Weights of a small GPT-style language model, trained from scratch on English Wikipedia: biases.
MLP neurons of a small language model. Each row is named by its layer, matrix (down: output weights) and neuron, and shows model dimensions 256-383. Each number is 128 + 24 x the weight over its row's rms, rounded and kept within 0 to 255. Numbers have three digits each.
A block is one neuron, or neurons of one layer that tend to fire together. Before each block is what it responds to, as a language model described it from the Wikipedia text at the highest values.

Description: Institutional head nouns. Nouns naming organizations, bodies or places, often word-final pieces after "the", such as council, District, Party, Board, Highway.
L9.down50:150185104137099140119195098100170094087062105152115119110116166095177126130087104155128122136106135160158153094128107108108151110122091111114148127128188109120143095136139117118166151153144133125147135088132067137127127129101130109102141165174111150181121121129118113157106125100135121147155102164132120110140112150091152122153154115152143135122097121121125105138107140107120142131123
L9.down112:127120074167095127112175120123140106127145104121134080102111115118173142108132098117144125125121137133128088156136149144111153137142099118135122103119113102122116165127095125116099135120102108176130110130118128174149158122119115118141140127112091106139131124170118153164109150073166112091139158158180130113114129146130127149131117148154139110132098104099163118159090143123113109136116
L9.down296:138123163131123161131172136120119154086153129116098170174123142141137158120124153123139142155172142163111104112110135154107117153114123132132151135143108155134151141166111096106110082129148148141125149125071152103129153134179114140129115169103136111109122164153123135143160102101172125129105122110104074158124136113141138136109160137110144116143115096133141101125148133115123124148145
L9.down304:132122138111119107144144110137133074095131160112142110115109120126094142144135127100097149147121132109143101143115139133145173151135101127125166141100140127110132144157153118106116073185156110161136169117110168093106144135150143093113126145168136133134099074097122130150165121089151149142131111084130090119122127140153121158116116095108126180144118162120091113078085127106120104166111
L9.down334:129094127139113080139096142124111133134129122104124121161126139152139127136131152095116125073124128128098114159130138082065154096146168133084119097148122099130154130121108117127095125102120156188121105105125133085135130120151126095116125140129171109122153081115121152122149136096111137177141113156090111146154135158132140117164120140148164114200119129139131142104126108122185140103125
L9.down504:144129132161127127124105127126106151132177141132120134070175112151124131110145123151115127138122118143094122157135113123128139126116119143151116157189113148153130106137085127099094100147108097119171133137140144148131174094110134086142158134107104121102149154088127136113126123113089157133114104165159148152147131125114113084175106138097150179138135100090119134097114135121125136125088
L9.down945:142132105137070143150124120161117133131123144077164123126144096110110132141123118098121136095106143108165084167139149141147135097103150121163131182159159183145114142143152167108128126123152139126128079136161115100095145124115088115146155133153099127163130133091125166102118128094142098116156128126172121101137122152102123091137137188120170132108130138114121086107137081104112119124101
L9.down1087:142135099107113128103091133110100144116141104113168087093150110106147127185093150157118135125150137122142114136093127123134104096102174154149155129169117099114140086128105137115090197144143128080138128138140123111104126141122160127143137146126128139118137075074127133177124092140115149137087135160114106113173140134120130082128114154116149119118145113107107096135134141158114137133086

Description: Definite noun heads. Last token or word-final piece of a common noun, often after "the" and naming an already-mentioned entity, e.g. project, group, network, decision.
L14.down323:140117162127180119161151128118162090114090121107105104120138121132123127103139139128104119109118104121109140171169120133125078156125123140205094130143075145098143092144147108115163152142132115133143181112154125130129100113103087131134112121136139113123108201132145143128107164122124136126094140132160126120124126136135085127129172155119159132131177096195110165099116151130103109119123
L14.down330:190122104115123127121121112152141168079107135113103160144133120109164146091179113125128131149144130164149116123115118157091126162167112132139121126112154138124087151096135108142116097092141147119110118137098082119133134175116157156140159110137154131167126123112102158143120167079102116098138159095109110120133143138154165130106118093130113121115102145113118166106117149126074160147106
L14.down554:146127127141142125159133135135175158141115121125131127125131140091096138156128100112151159143152092140121084102106096131160085109124177162149138114144159109102147129140107078140154147128096168104160133121113085080148118149138125140135153120108148101118151104106158136094148108109089088105107097151139095131199198124132141119149111148151125144100120144139109072096171116111115170124118
L14.down847:085132091119128150072127096123138120139065115101166107150139124138129147106134147143130147143144166095148096130110132130134112169102166080164116116084149102109136102119132141117133163130142102134130136155116152108131147166167145160134142108135134120164116103157159114120167139128120088113136123099107144084112119141164099076158122078119138137115130146138111170108181104148087118114112
L14.down975:133169166130102096117129098122177146121133153074119140130087113116141118108124092155132080142160143079095130116150137149151090120141121120166126141114106114081171143126094120083101096132110119139123132118144126167126151083114141174091097078122066100130124138122142144094127096146112122121142149124112157110124107130098095148152100138116122143116167169122136145143113065175154160129144
L14.down993:128126094142091147160162117165135127096108111185140117137132110155138093135140172122143127124157083113106093180152142144137093118147110153160117178122135138130085155135114139116167137153121123134153152143127161129118103108106124106117151101076127110128161137108144140144101158158127157112105143138118165121119118135119133153106125108097121107114150107101159126113140139125158090138098
L14.down1092:146074107155123116145100120151116105157116116131127165125122117107138134117139159130129132120130147127148133103130135128145066159090119124206118143130164161114168121144099118097152190138139132162158175117132095122148088117116113130123173157137125146121090156068137093155159106132117097126154114124123100090130110138154128098111116103122091172124156104128127148084162122109123156123158
L14.down1111:127151149125106086148115118118135116127119126140154175163131150098124097180163123133129180117134149123154075113136156145164106102073162106117132130108135168147108140158132126105175144128119086156131100156152085109107163116145120131113168148114120079114131128110104135107111108138111114146108127187137102129135164127144114118119136169152120137085214151120148116142110130142175133156124

Description: Quantifiers after prepositions. Quantifier and determiner words such as some, any, both, several and more, mostly right after a preposition or verb, e.g. "with some", "include more"; weaker on "by" and on mid-word pieces.
L9.down278:121139159153150147127086159126125114111120097111134134108142136130180147120123127172089125107080158137136132074127156103106202144109099161145081150127171203160111141077112136161154094113136143169088106149124086130159156114135147122126152150105150141174142131105123100104142137109137112115114142121151193095106128124122116093119143149125112130124110141127198085152187113135112146117133
L9.down406:108095090119111113126168139128139108154083131128158085108123101107123119142138164129125117083142116162103120172090088133107107134115090117177133148109144156126116154137190153165113151084114122141111109147081132148124102135088143129125093155115155129160144126106115147160154110139144147139153080167120109150152125145111141136149161110165129089103163133164161147147089129172109140123105
L9.down565:053152131197118153163143159113109181133120124124117126124148077135148149135127121113153177155117154163136147096111096141142112143143151090113126122119153134100088114105159130130090081121112120165120134142085108106193124166098107141092140074172108148078086139137120143111168077150102141153130098084106146125130126142123082132174154101141134105148100081103110138125138129099120094149121
L9.down803:131178114111136110146164105120142114097125112107171149111096091145091157146189152103185161139109169125114110133166152129164129130139150147142149122147110149120126122162153144134081113142155121113083163116161117113076155132154142123110118111082132138110150152108100123104118129160071111114111119104113127121142149122095158129140143138176105117169139095144135110127087107103141154150116
L9.down888:127109149119121135133194135114129125115132143140104145132112160145140121159130145140091130121140131140111131114126100115156077114105058127187162115164139138168115131111134153091114125090143165137155113149172126121096112119109135117094135136103096149164140111129095133130107114102128144138123130124100139134112140127129127106136138128167151131102153126086131132142127112154156104161145
L9.down891:155138127119136114112132075154102108124147126153138117089128115125139104149108157124118104114113141153129135151152134107149145125133144114163168116134123138116111120109153162102114164072136123163124102152133148131096114109076099146138142110101115108120101118106082158131140140118119117194075140107189135120101118148165100130145146115088135134139147149128124130099077119141118122147094
L9.down934:084123140114154132123138126132156092112137113106137085160084113132164142120160123109146163106155100149114143082112130115143125088118110168148148128106143115112134127116115131116153160119158085119091112129153138139158119109082105102143134075121170126140122115130161122116123118142149100128152149116117146128139139131120147100115171156117137105111177149094150172104138141154114167113178
L9.down935:100133132105128135120126152142150126083145082104128103127138118183136116121095163116116145129143154127106104123157111134101115101180095155192157105158149088127125122127127117116143177133163147166146091161103135119095104136152109116135152128138134147119138123137131106165113134093120118115092108151163123162140165140115129104128182114132125122108115177167128104148110149148131112145147

Description: Noun-completing suffix pieces. Final word pieces that finish a noun split into several tokens, often abstract, such as controvers-y, reput-ation, territ-ories, opp-osition, usually before of, commas or periods.
L16.down827:137110112148146086075129128119126129123136121123130104119140131110135139137122135156164112124156123160150108172144088110121019074112129151209144133131093068125100158136148108105114144172105150109112136176135143119176145124153167141147129132151092137141170101139093130101095129159131106112122133124108094122199119100123121151132143113123126114141185118102140111096169134131140123105099

Description: Mid-phrase punctuation joints. Hyphens and dashes joining compound words (well-thought-out, power-sharing, two-out), plus commas, semicolons or open parentheses continuing a clause.
L14.down352:114110129116163126115131136122140130168157131114156131126116128145135129118117140083131144136156108107159165102100125100127190091107120127150154122104144192164110131114115117116139114124152136112128150071136105088118167117141099151153128106135119131116128142150130108083142147109082092109133094101112144181124112154141154127131114135177127147136114141070150107119163141115164127150136
L14.down486:101138119113140126146127134116114173157095180116085119118129158178160149118124142123134152147141191086155133157098086110107141128109111099157176114148141131138101164115139129158093075198156139094100134094125146129137088141151126108093132127106155115123125135115136141114140091142127145110107094120059116155151144143144134150134132088151135102133118158173095094167141118136074121133119
L14.down635:088141134180149171105067128097133123126136172099110126096113123143092152156146133100127135153110111147179144089122109100128195174088143160111166099108153133157121159153161171132133070131137159140106132112152139129145145137141152119097120143159165116169098138161154116153113116123114126133104144119081123124057106100114117177105133068171114123131140167105120080130134128184088117105157
L14.down639:124108146110150137123118124146097091122126107145160148135164143126176144139123126141119145141117159121141140139124099115116120098128135142126149098174062148152173099122185126134131117117149122121102138142127143149138157089154149125050121110149109130107133153088122145112140133136130122135124118147152106114153124127172089141124145108124117147121139105125129105187113117127169078108147
L14.down644:129110161137096137187147110117111117134121120137117090140116144165103136157147129113112137093121105150132108141127136149142147126172157144083156145165131162123106171098143127171121130155150075118146073139130084060153151158156127132131135099148124142114128106086103136130091111089155157112125123124115138108171166143140147125106133149114104139120078155156103102103144136183092122124147
L14.down905:124122112131118098112116154157072162149128156148133124138121134134105142144142165140109096150120152134087168141077126133134154145110140132135112114119145093181148103131132166143142113084099119088128142135141130088094124131123133100126159144154126133138122143118144143097135172149122153078086171135137133103144109107126127125130138156070130103118127148135155114137163111099133152123102
L14.down1052:107169139130135125064114154093142110122144121150127139154150164126162098121126157101106117146133136134174153127131103118085193126113121146093152117129110121140092112144151145103113176174105121124135123087159167130134132156131166119148118104097112131124132116103156142110120078137102109117121140116101137114130112160146093111151137108093171102095154135094124141071168147147111099145105
L14.down1127:119164150149144102126127132104127116144104115095122143168098099145115093141100079152130161143157146127146090123101127176142161136093139174164127114109138096158120114159098080101139086173130143111138170117129139100119132148133099137157144136142147067161135123103146136120136109115096170128130164131132096160127137110145119146166143108144082192104146145130118084106147122109143150143158

Description: Quantifier partitive words. Quantifiers and the partitive "of" that follows them, as in one of, many of, All times, several, each, every.
L14.down410:125111069131130155095150161097111124105122158149113151159096101136104105118135130134140115112086155187126118133121152123123137142124156135105136161147069134116138143147167125114112111125148154150130104107132135156138125104148107151115130079111107191099124114120163102121138110151135084138109089128137137167113112148127142109126142162105105102122150147118159092150143157110151102105184
L14.down425:149076156146149130120113138148139144075140153153118126153126117118107120124142129114116129138139097130140100133116099112135155112151134170147121143106098139108140139142135080122171133117153157114158145106142130109158141091155147094139121095127143174129140110134161107127112141128089117129118133162067135173154157139149176148133144146097127115123148119076126147143182124150108077146092
L14.down475:129137119147126095168141111118118104100108107141107107140111114202089116143112128087099126107140073106127136136145118110103133149167104128167109161122148145129141163101122115115110108146092140153152112134132151129114167153124115090103124091125094130158157117132107173158091130124123144122120121149125146111185146130108108158121196153129177142153125116102118162104165115139116136143095
L14.down548:169141136126133095144146176120110126130072149126141095141120116130118135165141115173091139163146117173097143147099117115117111108152129137167119111125149182119151112094132152114105146089133124162146124085135099138130140117109102111131105155182143117132147100153104141144131120097174150131144118145142097089111177127151156118132147117155137143125152126141130114135140109160107113124114
L14.down573:169159161165117117085079155181097140130147150125155134113160154142146179147097133141096046165139139152126138108131112119100175149138104131142106112115099132104126160134129162122108157131153152151150139176128121147125149142151154172117097161137116169185129116132119128163133115124086170145139117133140093104138120149096132103101146151104121137135146133102141119123144164137144147075101
L14.down646:129127137162101138150126100112142139115128133129158096120084127099146131145137145124135167144137140138164118117122094150139188111151092118147121185099109161165111145101121154111130153148147102129149107074145141133104098174114139086117132144105123126123142105165089164160092096107148093144120164143133125175125126124170110117156167152141130126095191115151125150104122142169103090137122
L14.down779:121158126107129172113130123145130115099122106165126153156134167116129103148122137137072132111148150162155118108146104111105145147136151159118127119120172144136136120149100096080141158089117114127144098113146158080069109134085136149080133113148092082138133106219113132147104174110150160085126113129122136145151124151083145166134106176091111130101155126150171156156117122125141133110157
L14.down1107:145125111130157153132075112140161118172163099121144147186086126120135126120113104134146148122124147117175130122136122144127129151103106143136158141147111153134154139115140158141141127124125121109166133106113114107181118068144132131138110119115103124143110107118092088132125115104151087138107130077130152124117090131134158131105101146138120158143146131138148100102155095146119128140117

Description: Clause-boundary punctuation. Commas, that, periods, or opening parentheses right after a finished clause or noun phrase in prose, as in "learns that", "album,", "long reads (".
L16.down652:118096141092173109063073141130192114174176146128176128113152150130116123117109152071137120133118118104159164124137096095127211116111132150117142087140147140131114136132142105125168169150170160099132139104141149125143130090136134173141138127140148139124105142092075138093068112121133178126089107133106113174101098135144116158168119115128143103086150105099146100115157182142117098120122

Description: Predictable continuation tokens. Tokens fully predictable from the text just before: "votes" after "Total" in election tables, "of" after percentages, and word-completing pieces like "yards", "ly", "eded".
L16.down61:097127166111117147163084085153128158109112160167115146165180148142139121159139116147099136104124121171106163072102109109112158161129146130122149119094149139129153156136130124140162094149116083135144105116097097144150212120126139151107106091149110124160119121135086127098156137126112097108126099101157135100093145144081094150120127148131138139126099154174099127149108120089128150140110

Description: Numeric range dashes. En dashes and hyphens between numbers in years, scores and page ranges, mostly in tables, e.g. 2020–2024, L 85–94, 153–162; weakly the prefix un.
L9.down140:073104127137116149104137159095082128099103119170130111147146118107100145152103149084121155110109136103147121111181103123122165108147088139118125128139119112157104127158131140117133055166134107099084113120126082120126131131130128126133153121162162126128119098178115152086112104068147128110128129156124107169185112139128156089172147138111169110141126135106151106141165134124147097141139
L9.down258:138089129157133101174150127129096143155159134110073142143089140146081152123130127134117158155149156086128083138087142151103145150089115086134134160100111155139137129127138120165109105149170130111138123158125118207105154142132123107102102099128163147166117134158132158117120103146132148150107139137153120135146104113155118122088168132098144190156115103095112146148134137110113145142145
L9.down669:140126101124127120104144112139137160154138145154117151103118130120131105162148152117121109160101115128098138135137142152101158128146130094152134131113114133124126152145129140102093106138156158165128149108109142116104172111143125128076163108115076108161125150131147163142160151099147086115107152126126109120108134159106138168129125116113133123120152103131136161125118127164124105148142
L9.down710:120175127109153089122132081094140151097127130141113135137156103130123101149093111136175116131101188115113127161150123116146163154095094103120146110111110109108095099140105117192141115127107084157124152139100106106117136109161124143123185170118119148133145130121126101116141163176149149081178105150136114136108111125132142127150157149141111122171143122113146103097096134099138165150135
L9.down953:131151134110094130111144147140127126114174123142124163171116131108127108171120126127152134160141100101127120101153131156141145175161129139156135118111116161141102153131169099174165136101113099142109083120105119135167114092097100126144140117119118141102169084109122157118115118152115125101089179140122130129148145165164157138083088092119128183128141133151151127112079092104079126138135
L9.down1005:080165105100120084115108147086132136135161123120126121138124134165120115135096136138133121166118126154121112165138152149114142148129159113111129127161148127125140171134112134164074132192137133155164077149127109110078126137138132096134139149112140169110110132138094123138112138143164110141177100137149135102158125128123118137161089124086093112115129130098176109132137119141142097171128
L9.down1019:178125121134080142115100132169143125138124149148125160162133064091114103130176129162113140166135118118127104097127130118116160142149096127039147112100098143114121148126129153111122154116111111130123168121137172122151139148110146157115123110124117120080133122094152096130155103167107157088135160109114122118146108086100130132112139138117139120173121174136116136120154138148110137125109
L9.down1137:092125099156122119192139081141125134134127076105107147160171126131109119136131121132116118130150096147125122139144138145128171119099149112173114124110132144156150156149124131146137066141121102138105100126093085144137134161124129132140126152150149135077118143135124098175130126142097083127143110106121101145088124152108133144134109156124104132158064144102132123159124119151074130108114